Weights of a small transformer language model.
Size: 12 layers, width 640, 15 heads of 64, MLP 1728 SwiGLU, vocabulary 14046.
MLP neurons of a small language model. Each row is named by its layer, matrix (gate and up: input weights) and neuron, and shows model dimensions 261-388. Each number is 500 + 40 x the weight over its row's rms, rounded and kept within 0 to 999. Numbers have three digits each. A neuron's up and down rows have the sign that makes its largest values positive.
A block is one neuron, or neurons of one layer that tend to fire together. Before each block is what it responds to, as a language model described it from the Wikipedia text at the highest values.

Responds to: Name and number fragments. Mid-word pieces in lists and tables, mainly Arabic names after Al/El-/al- (Al-Dossari, al-Qassam) and other foreign names, plus numeric table cells and year-range digits.
L9.gate186:486463451508467538489448494528534499505466511474513498488481567532501477478470598545432525500517545500581455475485499541498463428416454515553530399486449548520450607582576496525555481486503546526528511498493481468538493509520536466473563546547504438454503511514484510521570504555647473495553431542502532526474559502496444611465510493532511552482546507497446490459480518519437469489493
L9.up186:486539437461490500495472519499482489524456463558560546521506528485464474430482526481532476461482453508487546557505597509501492448506512437491532512516549441448435456473514512578462594424526510484490476438449522515413474498532506494444510555487460484470577515462531442532550531508475473456509522518536537545400543518428519522531441427546463442465480526466417523513523551545452468546494
L9.gate274:516449531540476502462489503540491508514495514500496475528502502533552520435548469552561531524546494498487513548534489546537541513546536494524558556521443450501478467527508531454490551541479575480491496508508454432499566560542566538485493585532500464541571566517468481503489487453550452426486440424497494541506569517460537479533460562574454496518545487535464448579567478492487436481532
L9.up274:566541549556542533474430552558538447498502543552548492514526497540491426507610499479432536509413481547526500555557521477517491512475475501466475490579508573507511521568467497537533463463463488538515534522416511439559466574546476524421498453482509594430534437492473443464496480514448500453508451453517511510470479468465468545512469412446493524512540551528512417534460490545519493425486
L9.gate411:488488491492552478469384530542600499471447424495449508509549466529513421490536435554492539547487511482493457486483561562511443494464535470453494496489499456530485534582502440513506519504521472491480506456446503518492531520451494522475496481514480483515474575564512499521542501511507560484514512469487451531522445434448542500397511504468467422446557491481468481517469560506487493515523
L9.up411:515580546444484529526513511514513517560454399431471481585426525490552499521522455506509531489564565493588455531471462461534497549521540590531526472578561505443511481523553505457487463513522533516445583516529498418476511517530496531505438508477559485376451560493488489550507529476500505497502481503515519513544491570447544554474517477537506530486529469419535474442439493550526493494415
L9.gate418:490509420466453480472408537486526437481532493477520536451499462511490517544559512549493545526473532536545467440574520487510503578526422550499426539522510502504470465553447493539440568509548548501496498542529494427457549526500458548525481539533611564482441538471507426491589505502551498450478436487503526496448503516532516483523510458444484457427461524525483538522454477506517430546450
L9.up418:479459502465467546436465479472512559445479554415492486500450451478499467542529526526495481528502524505510480522500489469597486529482432503506507551512562469442477523508518526510545509496510518499470468499509534477502445488522510456488460500448544549488432384489464404521444508504454446534582414489506577514559462539562473536434431525458604512431522451408505466517446553440491532518462
L9.gate420:429524602512501511558489469486537476447481508494428466469445478497519505442504491513449504445474568529540502472462492416509460499437546465495472501488523573500528440519483439466542452481478512444530430450491525450519514527452480448539459496527473515453562500544489552504457584445487495551448466400487551479437563458591445446496525528491525505483486433585457413541588462534412509500549
L9.up420:482441500564501550506505461461438460464500526498577536516481513493458529491493551523543440518404525571448561501539503567515489456503439512425458550537476501523559519446573395502469522568545487498531562433517486501490571488533545481557494493535478477523508506465429495519506527448463527500494497409531522561395486520468521474448471556533447445552430470505438407526384501499534508504504
L9.gate759:476460509535460534505457449530407484482463482491474470463524418489518550516515535447496501527505505470509491495516437499466393459501498498447445574455482524540411569534425514526509498488510519480466536540448446512520556539497529520517541550483541570465590531516487507514502497565503512464612443520548467514507555459498467473436445525446536591494455464457562455502472516570519505551509
L9.up759:539515519524491484487508442528478438518520415500443534485493521508405478500465523439478583521444443533434467568486564497520477420460581543478480515499472540540513492496555396486471471463479488491491502506442539510542519494446528440557410439516493464539485431494498553529583525430430427518429477528501523473520576482478479509525496526465491469448522470506481519470504519490561506513504
L9.gate844:482524468572478566502455499515502439522495511432409509561553542447465513485489553572541503470558491502433525532493436448461496455559475507470422461512520566555468473493516501508456461530540472481513600497470510470559557510422513536493522543519414557501551500482498509492454482454520511524469530494565450577563490556467438529435492557521496495487535649475529484464550544477503481562462
L9.up844:527473496539518446492510513468495513514520519521445461473563523553461486467490502537504496555509506479491502512580462480543533533525493496488540521515540464520558514540387476528448408488499461448453544597589476454499439508454515460535516506556477473500519600491460484515438499529524506466482467531587497566489503484470522535524508482534499537519512505520498515483502405534498489497526
L9.gate869:520558520498477474577451501499518453499557562529480446501465465526511521506449492492425559531461498452482468485568435484510568527499496574441399506518580553526461511491557463481536521513476537519533493505489455510515512485539471491525520487562507557525551435478440497492481478480446506480569472493546502491465531447494489597503478435490561482456537429510438492536483495507512564524500
L9.up869:513525450504534515501440477592455526481496512562524513508562456444541472452559475523494559541478496407471538490517522473489495520427559533570433502527483514546473435458508484449591531495413547495495511528541428500505536512466545463460565519520451570505572508487505530458449519559434498489548513586466489522493561507495515485524456456551526492517523475462478582470440497598489506477407
L9.gate937:471482462521513575528495511488570484508539465503562507483469573567519477508513478550502546473472504428491523539457514511569532556461533433515537520495532546495525509496469502573510454487452542478501517497571467459536493405555427465464500553437467502510574474517474529469537557531574530522496444539446533572451484433560413534493394553505538474518475527536486551462503497486498569518469
L9.up937:474563540488544576549556494520457436511547528491509476521514550515411466551539549498479487538517539415506434528527498511513435474471486484508514491466458484426529467521517436553542481525456564459449567529535516475530496542476494517497516495528504465490541505549593475462447521517483588425521553476514542563477545506489535492454427504477574464484454450411525477470547514441477546502523
L9.gate952:479541501503466505529438536438470479479405495452522478494471529498516480489489462482503425476464504478459572493533566485539542459491466449508467584524537506553477452449458552475513501528483428583539529491562537529517494503550469440577489528503437549472502519545503482519426416496502544514490497439499444473520479515487480470466471546393547471456571469513468510459507481400456436529511
L9.up952:515557530518517552551474550466484522464485537527566612518528514463454461430467444467462584556509487491508554444581455486490538501534502569512476523474499548509507511452479525451483539556451479559530561504506511516507497484561456536481528520491504519472476463607503533562497510430436477502511501537493519541511471496446564492518436520519581520538460533521452457504543489489480439535491
L9.gate970:456471481524544514489518567530492531481416531542546501592531427450457436528539503527465530506494520491594455457493508495492514462524527540527546499526470497509447488544403398510461505463499476481516476479560430565485488545599498529427472477393564478412568445532470456453499459464449431523511477481431595521448507490518504539491595507480511499489471493442432522581467481486509546460503
L9.up970:509463511513467525464562474530479482479517530478461554477527461491423508520499528538558541554446558513497408482587511415520487489508418523448492530497496501531490504516428502491517513468475432477549524466520431518410552513385438521500445495538532496466539488587466490555460479454461492457482459506484505556501441473535526442437508478414515465463574569439538435501476465552553551481470
L9.gate995:454364431534450503502497464519552513553533456537527513475479539514449605481603482489481496532629488399494427555526468495490473490471448487503482439491569499536559499538509417450546480498541498441494500440518503560515579447478463546462503471520490559484512568513506566545467529508484490503442429479513532522521470515483510479479428471509439497469548466541468584487514486429477453451488
L9.up995:526537513526514534517492518485511438507518468502497444517416479570537523437543519508380458412457543528521451506378516456544512570486463543499516523587410482471513527470562518501459464459452498389566484518481602496496458449580530496492423534483433513529469475543455476500479519485479481511514548485547499456499544450519493464506491373476477551535540536506484489550533562469549531463490
L9.gate1213:436535551433540569512486557450473508497569482563470485512483528417473530521420492519515584532490533569474476521514442477543499438466518533449420542478553613478425485564484537546523504519519499494486569490468472503409573507569474489491448507438448481440568544487477471507515474486465531463473393464474589477514445520557515587456549568432472555438477509481490445559440438508525529466554
L9.up1213:473494451558511466489517485549496497405472484427491491503506572489500491618532478546527528511469466498541487537505506506571488466503515594529448443546522510375451480483497527569425541458394548535519540472473499515538529540492459559548484485495436539518462471554504510439497484396436536534442469454483433538499481473479563474550501548526464475460470442446499528508466466517487490484568
L9.gate1317:485487453488506484483548517530479491562472502573507448547467453509467412452589506551477455521475461453530587444487485453521543529505470515473572478465507501565498495527479499529500540445449479558440497481493481482485535500481518510465529494529532513497515493459486619499491578544526586438505494524499473580471501497488547493480553484490509514399535494513466530523524486452474540498442
L9.up1317:524537437516483465504468565452493603502440527484428452435557486492528520495537486547502484594569454491481448447552520467489479540515467463527510476449530501489567526464563516443533473461529550469389546492497567504554553505480486524507458523592492365494490458521480531557495498609468437521537516569446535409520500474425435492535570510513502547557480485428553496543464529465397513451529
L9.gate1368:486508576463518466559475487525501508501481519534471417505504491474457497557454458535486538544482486491486503512518432440508458481443497442492455511554504507510545512439441519570486493466468543527462514502506494525487503524469534518475497486428522532494629498471499430491408502481516548582513476422497514588549651524471552476465502508497554512449486542508466423550504485517507477429433
L9.up1368:563524529492492594487464495531475521526510452562429514525497468533495468488494489535551521521536437509442493475521563527599443430499464402507470558534550493573486536483456473540518472499510493456489476513453491498510484488504527421461475531502534561434542450531509570509511587464464499570520426483465506466562505482434464477484568515457533502423539496511514510461533468465466506441514
L9.gate1381:457467559569567435564432463477486540462515488493517404513568526538517482425507485510529473544496545491480488429512533499539508538489473538485484521554551546540531490514562553463525459474537580476444553466564511418520536479533538465507543424518508464471543532472511501467553492417502443512534547554443605516451489502458469512516417479483495460484581483545494505548535494445495516515492
L9.up1381:497497466481491525523558471459457511562496458446536470566555539474439491372492498508503563446547506508518492462523540527503431500406476514493530517534522574472510468553516486516476551504528554549506472510487504524542463479504475500447531449467463446481537406502511445417474483550481507493476472443482518446477461508515505458561494499465484468501495457554417411505526456472486517523490

Responds to: Capital I / word-initial pieces. The first-person I opening a quotation ("I was in Nashville", "I therefore concluded"), and word-initial fragments, often capital I, starting names and codes in tables and lists (IL, INA, IA, Ionescu).
L5.gate581:512552486422489509476505458450485480478391460445479482532530509508552501488536485468523435495478539568451505493424535573537531460465537500434559538569489525545512425437512542503486554509524531552443442524460487487580493486526500540486560462491436521546360572468534479487541458479495467466512525546480493533485532528529459498502483483539569489456475500544452474459536512567478491514469
L5.up581:437436453522479444536500481535513520463449445524528502525520508473547474472556548478502576460507522487524532433496468477530529468457469586501433448523489475541526510506467473523464496537458589544475503472449558526525459513510514508539507522480537484431511432577498466462471506449507489478439512513486492583488536528543504456510466487434388546511495455538559454610453491491507487512505
L5.gate999:450561561493523516574481468517412542533465569562528562460492418494471478572538501478537482544565461537472438525573505549526592473417470525501476451530553527497473456487511450550517463596536473519505508467483478459424457571526413550497513510526559506494474532408517511456501473557551511408438458447503593492532474522486528524560426473559509479532490473473543450504477520468422553499532
L5.up999:545581494506479499530462467513566433527496552562524466388546508485449547537477511511484549552510505504487509480465443496491580541462506509493451478466492515562491484482442521517527447529451541565453482448475533445442570504507434576471549505516498480556482405524518445472560496547531503538480459476454529485515471520488524528541437494483495560480502498456558526494551475456482532420501
L5.gate1214:468469474529502537493525470464485457524520523488545448457455459551453504436481483490527517505527516455512529552411510524511476532586581427530516517473526472473481491515514501500502577487467600508524575455447487483552464494465424520572477498511482510525467513531546533476472480410456490477454530459528539533486517487465471502512471559503484527580592507452559473556528546511498468512521
L5.up1214:535572480488515499480398442516521485521465561487554558492494510501475569470518496432532532494425464462491519488478471418496502499544503460471570553482451539543534500576555557529522433533476485526506546549515503628541531483510454480471544464488487532525535548427488454510501485465522467514538492491586534471508437528490451442430473544497578540475533525443426510528524499494530560575404
L5.gate1713:487547524512530560510503481520548549529517461455551432515510533484506518525523489525544495510484503506510486572401495486529437462522518508494452433592459464516516528515522462495471528514543555458484574525487513517536538521510486490555535520523513531576507480473452483467415516496516471491501517557544491526456533508463517536493474537498521459513470483476472471542545567473496514555503
L5.up1713:492502489479466502466548428559507554468425479469418498560487483494497454511474506550509571496511609533464490523503519464561443517468446537510471471507543536461550551500514468490511481459529536444471523512523506461504565533505490592518535513495505532504485435438476466440441490439466516565520522392428481499452514522502460526532503493478541471571494513493507508510551512461473485528505

Responds to: Arabic name fragments. Mid-word pieces of Arabic and other non-English personal names, often in sports squad tables and lists, e.g. Al-D-oss-ari, Mo-ham-ed, Zaha Had-id.
L7.gate497:499573479532487579555420528503491480489565537489526455526471498561452594470518437508556591521486513431465522494469499486480495448484498528530455474560531446453471474479498453502522524495521491533516526527430437436515516501519534521433415475556511511484631518512450489525493447545483462596550423466457530501445556459508539555473520504473593435419567511496478499551455449555568592506434
L7.up497:509429527526526534508524438482471393407529529512435483515478557503502564466490471576543495543449507506481472477498473506521455522462432600470458574498442515455476516452516444497488462532518506538489513551389462523453542416532471458555449459500468515504608468498505452533454457513448482551482495519501518509529518513506533509510509483465501460485506487449493535506465482505549522538512

Responds to: Name-initial word pieces. Capitalized single-letter first pieces of personal names in cast lists, squads and tables, as in I(brahimli), X(iannian), Iwao, plus middle initials like David A.
L9.gate7:447541499461537521499449464510469483455525453472510467490541479533513519512569504490469481488499523418505510487542462550536427473445466569477524437504571510492553465531538462490427557540536499573560535468521462481542454528555576526526515481482553508559517524550552517479562509479489509481480529510552535511470489461493512459510445495535578461532409487545462501540486500497514461504505
L9.up7:486470469452494519410420483495430514504411544545549504547516495536483494514534457522487402447542458538387526491515553439495426572438556532443506531521512458515513445489427492489589511468538513535555559495507573523466447535417495578500517535553500523519485478515486488483460474487498565475471436468490492431493461486505462492461477500542451570600520472546519533500517539458449502523537
L9.gate100:494554470473452496487553507490544535571503484529501472481480551544491407513519487459548495500589547574529515503537475490476499474577417510476502545467511536468531449501555478529581523478521528501488500472564452569494440509502478440538541531503505502567358473506505544491540479504433516486480577457554469450545447588519517480465424444534468467479546417504506472470461517426478474436542
L9.up100:524479511542503575503535489470545491503438466487454517515518440538564447477524448503537525496474479379569428428431484546500436540532494480536502536451468498508512487533440473567535492516483494467485547506510522440503454552540480500541439517522548524477473478476494465515521441487477515501467473494545558451486427519543491454491494468521470505448553494506475592460543481459538525511523
L9.gate116:558505516459524570474453537499488517465451481457573467434511454563538501499506511575532477425547519470467548479526436487563455545526473489448567518499528572435427497546459541524499527519607482545494497516464491492475563581542459509473538469591492467485535505443420437404458492482499536468414474509511567469475498553457527477448459489482526490523548484547439458529481535455530490451492
L9.up116:537526434450422461507515500498458468526536472485516498440480450551476481493507586431516495481509537544460430499500465565408460486446451507489514472503471497491475447510547479566493484522478540533484502478479528525498491435439459504456512514586491517447400495527477482518507515477493490522529545535547467468511583511513499490502538532525543502557480459507508578527445559452471513472389
L9.gate254:488535509504493556537526516476491449469479501529516560474519523569549496527463506513607548495482521526527559561450496471443477530450591466433486530496451547498474447458572586540539506443523474459542523551532522507547436468513454501535472503518470503505436566543518432522478546514613524460473507587485522517461513461468533489521491535505549510569505480567539544489534482540471493443500
L9.up254:472508519402553549559537421513563511484496485487496513518529469488525527414513545477518483446506535483437516468519512499532611450519449538505528515499538497455513414478503505509415462447506517500501483478476464483578527485509468473453434494544520509481521423497539520500498553484539507418562513439555499470596504479515514533495511496490520515510480538429513520403469437525582526541458
L9.gate449:580493501437489525406490474523514521528480486498479496528530544522463524463469523513520400542528467543495511513492508505538479491487434523444414563614475515549492490449538471460476559462481443495546525472461532547568500509504487511428459492514423432521542502521495477479503529462432517437576524508498556456555563492476483487425409531475512509496476495536511428505505443499491560478533
L9.up449:463493498481504496457489536488495527466527505476521515492488511450499456478505535469502478560515477506421508505530475541551439502493553498559490492472537441487501436566533525413500539528399471564546497552499531492537545504402524463528583453558491469485547517522483487511498456572469494469542547488459526587454553455465487491418516494477511523524548513527539527606424511499559430493533
L9.gate623:441544464543559552495484506505453515499442480508445480471570503466547536508508513515508448533595512481525484511472500475525482492433512507501500525516520524455457488476476581503401498480506497430493472494485502511449536560473521530492494408512488569464499480473519471449519515534562480519554532505530562508596545528473475541518433458391514525501564522525474439510506558414439516474518
L9.up623:555476496511483496498505480536477472569479472448522577557460482511521474520422533512536442465466511417502405449475456479568503443549462516444531478468466471485455580506464515498495515540519515442510477509500491542489525505547499516461487529509487498539495463492501537491534532491478559443546565484460517521521481449503528502458415554490452462504564541537454432540545550559403430504510
L9.gate681:442510517497485480471521575508526500521476514463533510474464590454541506483446517516489573456520557508490492493486508492390457450493494510486589578476477418539503480460594461503486489529344488507485539511479549435492475558439504554524468514502548497543480497555555447545525473539410501502513464489542548494528513425533487532536425509432560510468474553515542516501532479485572489475438
L9.up681:506515474526482587492457437448446506503522520490534477462497553487504497473431485471530461509526515454520529458444469461488553571489524459508541537543557454517439480453493481430504529563439468515499579529504461542530508450540443471502463491508504561433503533538511521558607391547559604530436515536490525522491535521529462514436473513471553514459440459522463586513528512535573426493467
L9.gate838:474525511538525498499511512474550505472523469508487516535508403529464529482485471487474558393522546494468524529556489493548528480513490542496391526530508497466473491558538516526490510430507447488466614428446513519515478455469529500450481504400491491459486433528478504501531466496504542512499534463484436470478525488484493544523592449462511460467538522510532454522534490528505498515515
L9.up838:585512472464506526528520480490488505517501427489532529507476466479480499491466436519614528488491562415519533530471552476503476548492504565527489473448503529544451456540465539492560537437460431450524549449552516485473523487511516532451518508521476456477533467487451523482543461455557473531477528484492474464486536515511430544555527511491459489504496528575460547507493495499458479463476
L9.gate877:529518502588519513492522461541535448442467456459538424536473431471462504475478448512469486484442496488534473461501538538428441515527515542529482525563578605488535560473552505516506504480438477552492518516497512572491499517462459529499475518519512498529474491455479482476551538498498509509499501471488526433496562434530420455526532467468500485449511513471475422559534532468532478574457
L9.up877:440579524449587548542500493533539463456535520464568422442441519557416493496483491553489551561515460505468570455484471466534369480478524489455491504474507520552469418455540501473481495530439429529497417489505515544530530486511504465501445447514515511476524475453511391464508482497408466425484489496502544498448493537503412464452463490583505486494527558475458519458434536520546528477470
L9.gate986:475523472544527481491518512566527489427480516475571494533491509540466595492527467557538550529434513412560506564421524444554472526465504456452514575462531482522519462441535565488480483505448494520512520509482532483488408502502431551502432534508487495535523491520484562537460469461460570519596528536516477514584550453532492601501452534506477420493472448562494512491505465529496468483548
L9.up986:470492521479542576528511510604560517556494517487436474502452534467481531526459498494479536588488442538502480562621586501511451473472554480491488524521519519425520471530534489516500477502507553512551522447476568484446497523467478533511479522522519448440443512544463431567444465453508502488545523571552544465426506499545472607458451549529461507547564535549494494532573497452491476487487
L9.gate1000:481513562464504553554496485563537477533541466524513529532490507551522467451419536472526453509519500464540502500436538473565456472480518547552538486531553471522487508480524535536504580503502498553541518540413517515459443497489468433554495492466433515500478515426512471559575518536501517425497549471515475504444532414541451504531509533510423453518482554553525507534510450481519491478509
L9.up1000:500539510462504545479469545504520462466489496452525540493497477508455559506569545423474469469590486552499543445437438597523493492469516512500466421516509485507517521496433460561502480587434529456531485553538412544483490567472548512547476533521539530529521405517486497574413445495485513466486499441529487437581479481461432488475475583438483511539594446451540567518495464462505508481495
L9.gate1135:448476473509486544624445508565444467507539438504492475487473418465497443484446510586496575476459486525403460475526526484502441439541556496519507492574494531494404445451471527587556554519518432490493479443440495532517506493510484481447547489491557524487445481499457516513572462513433553456497511500483497465460470571565497551509470523474531559551486499411516432447554503511494496495490
L9.up1135:502539435470499609473478490456441535453524558476518508532485500540434494532387510477485556528508488443493486559559477526493436487468492490484487504525512552494552473440543601566514556431521422473482438526491523503556491487453483517444533454508537527509395490529519492549500568486516524501549497485470501448499564550558446468514516451483542489571528465496484475555486501548580448494463
L9.gate1327:464509493504537480447573458488462494482471492496529431517539516502481482550497464484520555513474529488476505489443481509522523530483471446473558534574427468557494531473445447528578487506523482539557509480484544496488527490468456515504474488441566455526541444449498518445545521540468507490502487559503525490516466522470510530546482461484521499501504516545551449443486573420558536443514
L9.up1327:462495471509446454490483498447491520542539569403447557500489451570457581515469483532491500441541454533523536524479526489506554501547519482460451486487490500473472584470498485520546438468438501492502464480555513435503496466530485491534465537438526517510530543502398583534534541568409483589438508451419456483552478502490437513490471538437510470471430556497558433480554497479493489491535
L9.gate1501:499495532485520556573485515517506572568422465505566435466438443475473476562486502499585496436520446519562504491503517491495461526495459589504458478440495550537538507508517505627451474522500506527430564523499475496541518517508497567554487529411518586472465461456517432515597555399484504517394486496472539480486499479543465488493463502515425457466448525454607474494533487493487457471489
L9.up1501:405534487507504404487445499522585537504572413543546505543505495487529518538449524490481595470517475508519504504511457489443514461483537505492464514457536480541491553455554493512537530431495512541492529493490499532509427525413512498611519514533499512482470517491480440472477464510526510490532541536566524511512550451496472452432451479436575457540504502518532446506486525498506434462517
L9.gate1581:485505451491541549485450527486485455500633487506489585519560418474492490467487516418504503484553509516466562432473489581436533482452497509535487477462587536581515539437565482516519420515522454507445482519472566570482391443526526507435483605468493480460523554465419556504503559500528523409535496490547512504470443501502482494481541549458496513498525479525543477542501481508509487528471
L9.up1581:513435482432441558551438559532489445450535486483535487550464540429521547497486479452581503558542421509495515491500532573452565570456487515486509558495561503556536507474526493518415461534454515525439469499485521487484555455530518473511440506470497508479472459504537539483489443483539501513425462510487475517541513496522528535561488570506526463552425544544591525512515513529541506476545
L9.gate1698:487529498479412484515498487532603456461548565504519563472527462494508519492465492529498466511518480466418464423559493465538523478526501605479514513457490487531479475449520442482518515512483529531545489492522518466543434449537458541557493484492590441469519581491618533480508493428574516474584490473479472548545469447476538559503465507463527540523499416514462434496528544506459494413481
L9.up1698:515512435502540559499508493531494522518481479451531466504496500481529529437470475584417543407450480545557585506515465521578499515477451514502498473551429511517531443486544496547504514485455483499421545523466495454561491459515445521481505449542505460526439378500491540463542550474474534425528495560525564516545493511434480544471534502586467475516483495517521500496482492511537524456530

Responds to: Mid-word proper-name fragments. Inner subword pieces of split proper names, mostly Arabic or other non-English ones, like Say-oud, Sae-ed, Ab-ad, Nas-r, in tables and biographies.
L5.gate182:491543509479496487590485528453436501511527523572494452550466455478499560463519463527568421496483395504538528496503476503527461488509512498540529505560469602536509488499449463534483463485455474521519573455441471506511463528480566524492464475501490506495468497447480524500454490617464486434615491473536536519560500560520517478404490540496515559439533473493472485448497476506607495535508
L5.up182:483504452531517502520485519504454532481558566505438538501448501471488494473474456532539428467427648455517500439548555447489489526543473485543393485483444539539487446429476460486507523547528506482536574521476488434483501530452502536467470555460495559458525492482497482523495504535497561575575407494444496487488475474582557480492519486486507569501449493606465459564508483537483496570488
L5.gate432:576514537499504529489532484429541451481470501518539485539490493528495516444510466509512524542429462535511436498513454490543568533438581540517527562598466483542540527521412417509524514537519546523488428513489545599496506506520532525437461522491496470473483505472442469440498521446541493597556488470479448406519475546509555538455539560550621525528565549556456539514512549556495541517533
L5.up432:527480525527468454583504543442486410522460517437522433550419475459565465505478485486585511502446496468575522514494499496553551529462559474478447601642554475514518431491519476549551536471490550533515453495523472506436526464516479518524476404440522502513519485516514467525510540487512556537471516466545544448522564461489472453560421539459424459534563540572495510524572499550555516522423
L5.gate1108:484473451529480448472592559495493436531486434580527495501430477485423478509527483498612483508444478486534563528503485560551555374526477532494501532545535499446432402496488481515458512424462523464494515415500490465511526499446548491459493533471445488498487460440467546528488453534497501509507462467424516515471454377544558471446532522511472486458549544529488478485487483451495520561502
L5.up1108:572496558501510504559528472517459540522452529469457563539490417534462500497491527493533528543489445522493514517536485501587452531592491595544538467481453475524435460497506479503489485523487543445508569501449463486533371478522492558504492538442512491521455470523490526490533555551413511454517470511484490446519487481571445572434477511489547528528533531512449483464523525536511533500571
L5.gate1359:457425453438482479523579534493415450444478527506462485534393496449458526499523427553573555514523559453519514471483519497456427498511529530542444502514451479454422552442369451524479462535554555484473507529468480500460435464469444535537404451520486483455508489564543461539420421576547438547540481474516482452487511565542482542412539556536550498540484581504520418537461475507505501417502
L5.up1359:484442532537494510528595554457478471557532491486431482507455477406449521529516533529507490458448509522521455518515505456511500490534529514484460526469463549510467462453412501493499471516496503428574469594505599571522485502493485583488459535488467521507489496536549463556477419565453529522458516466473456540476435484551473501427517486450520467547419562545531465426448418498540468463478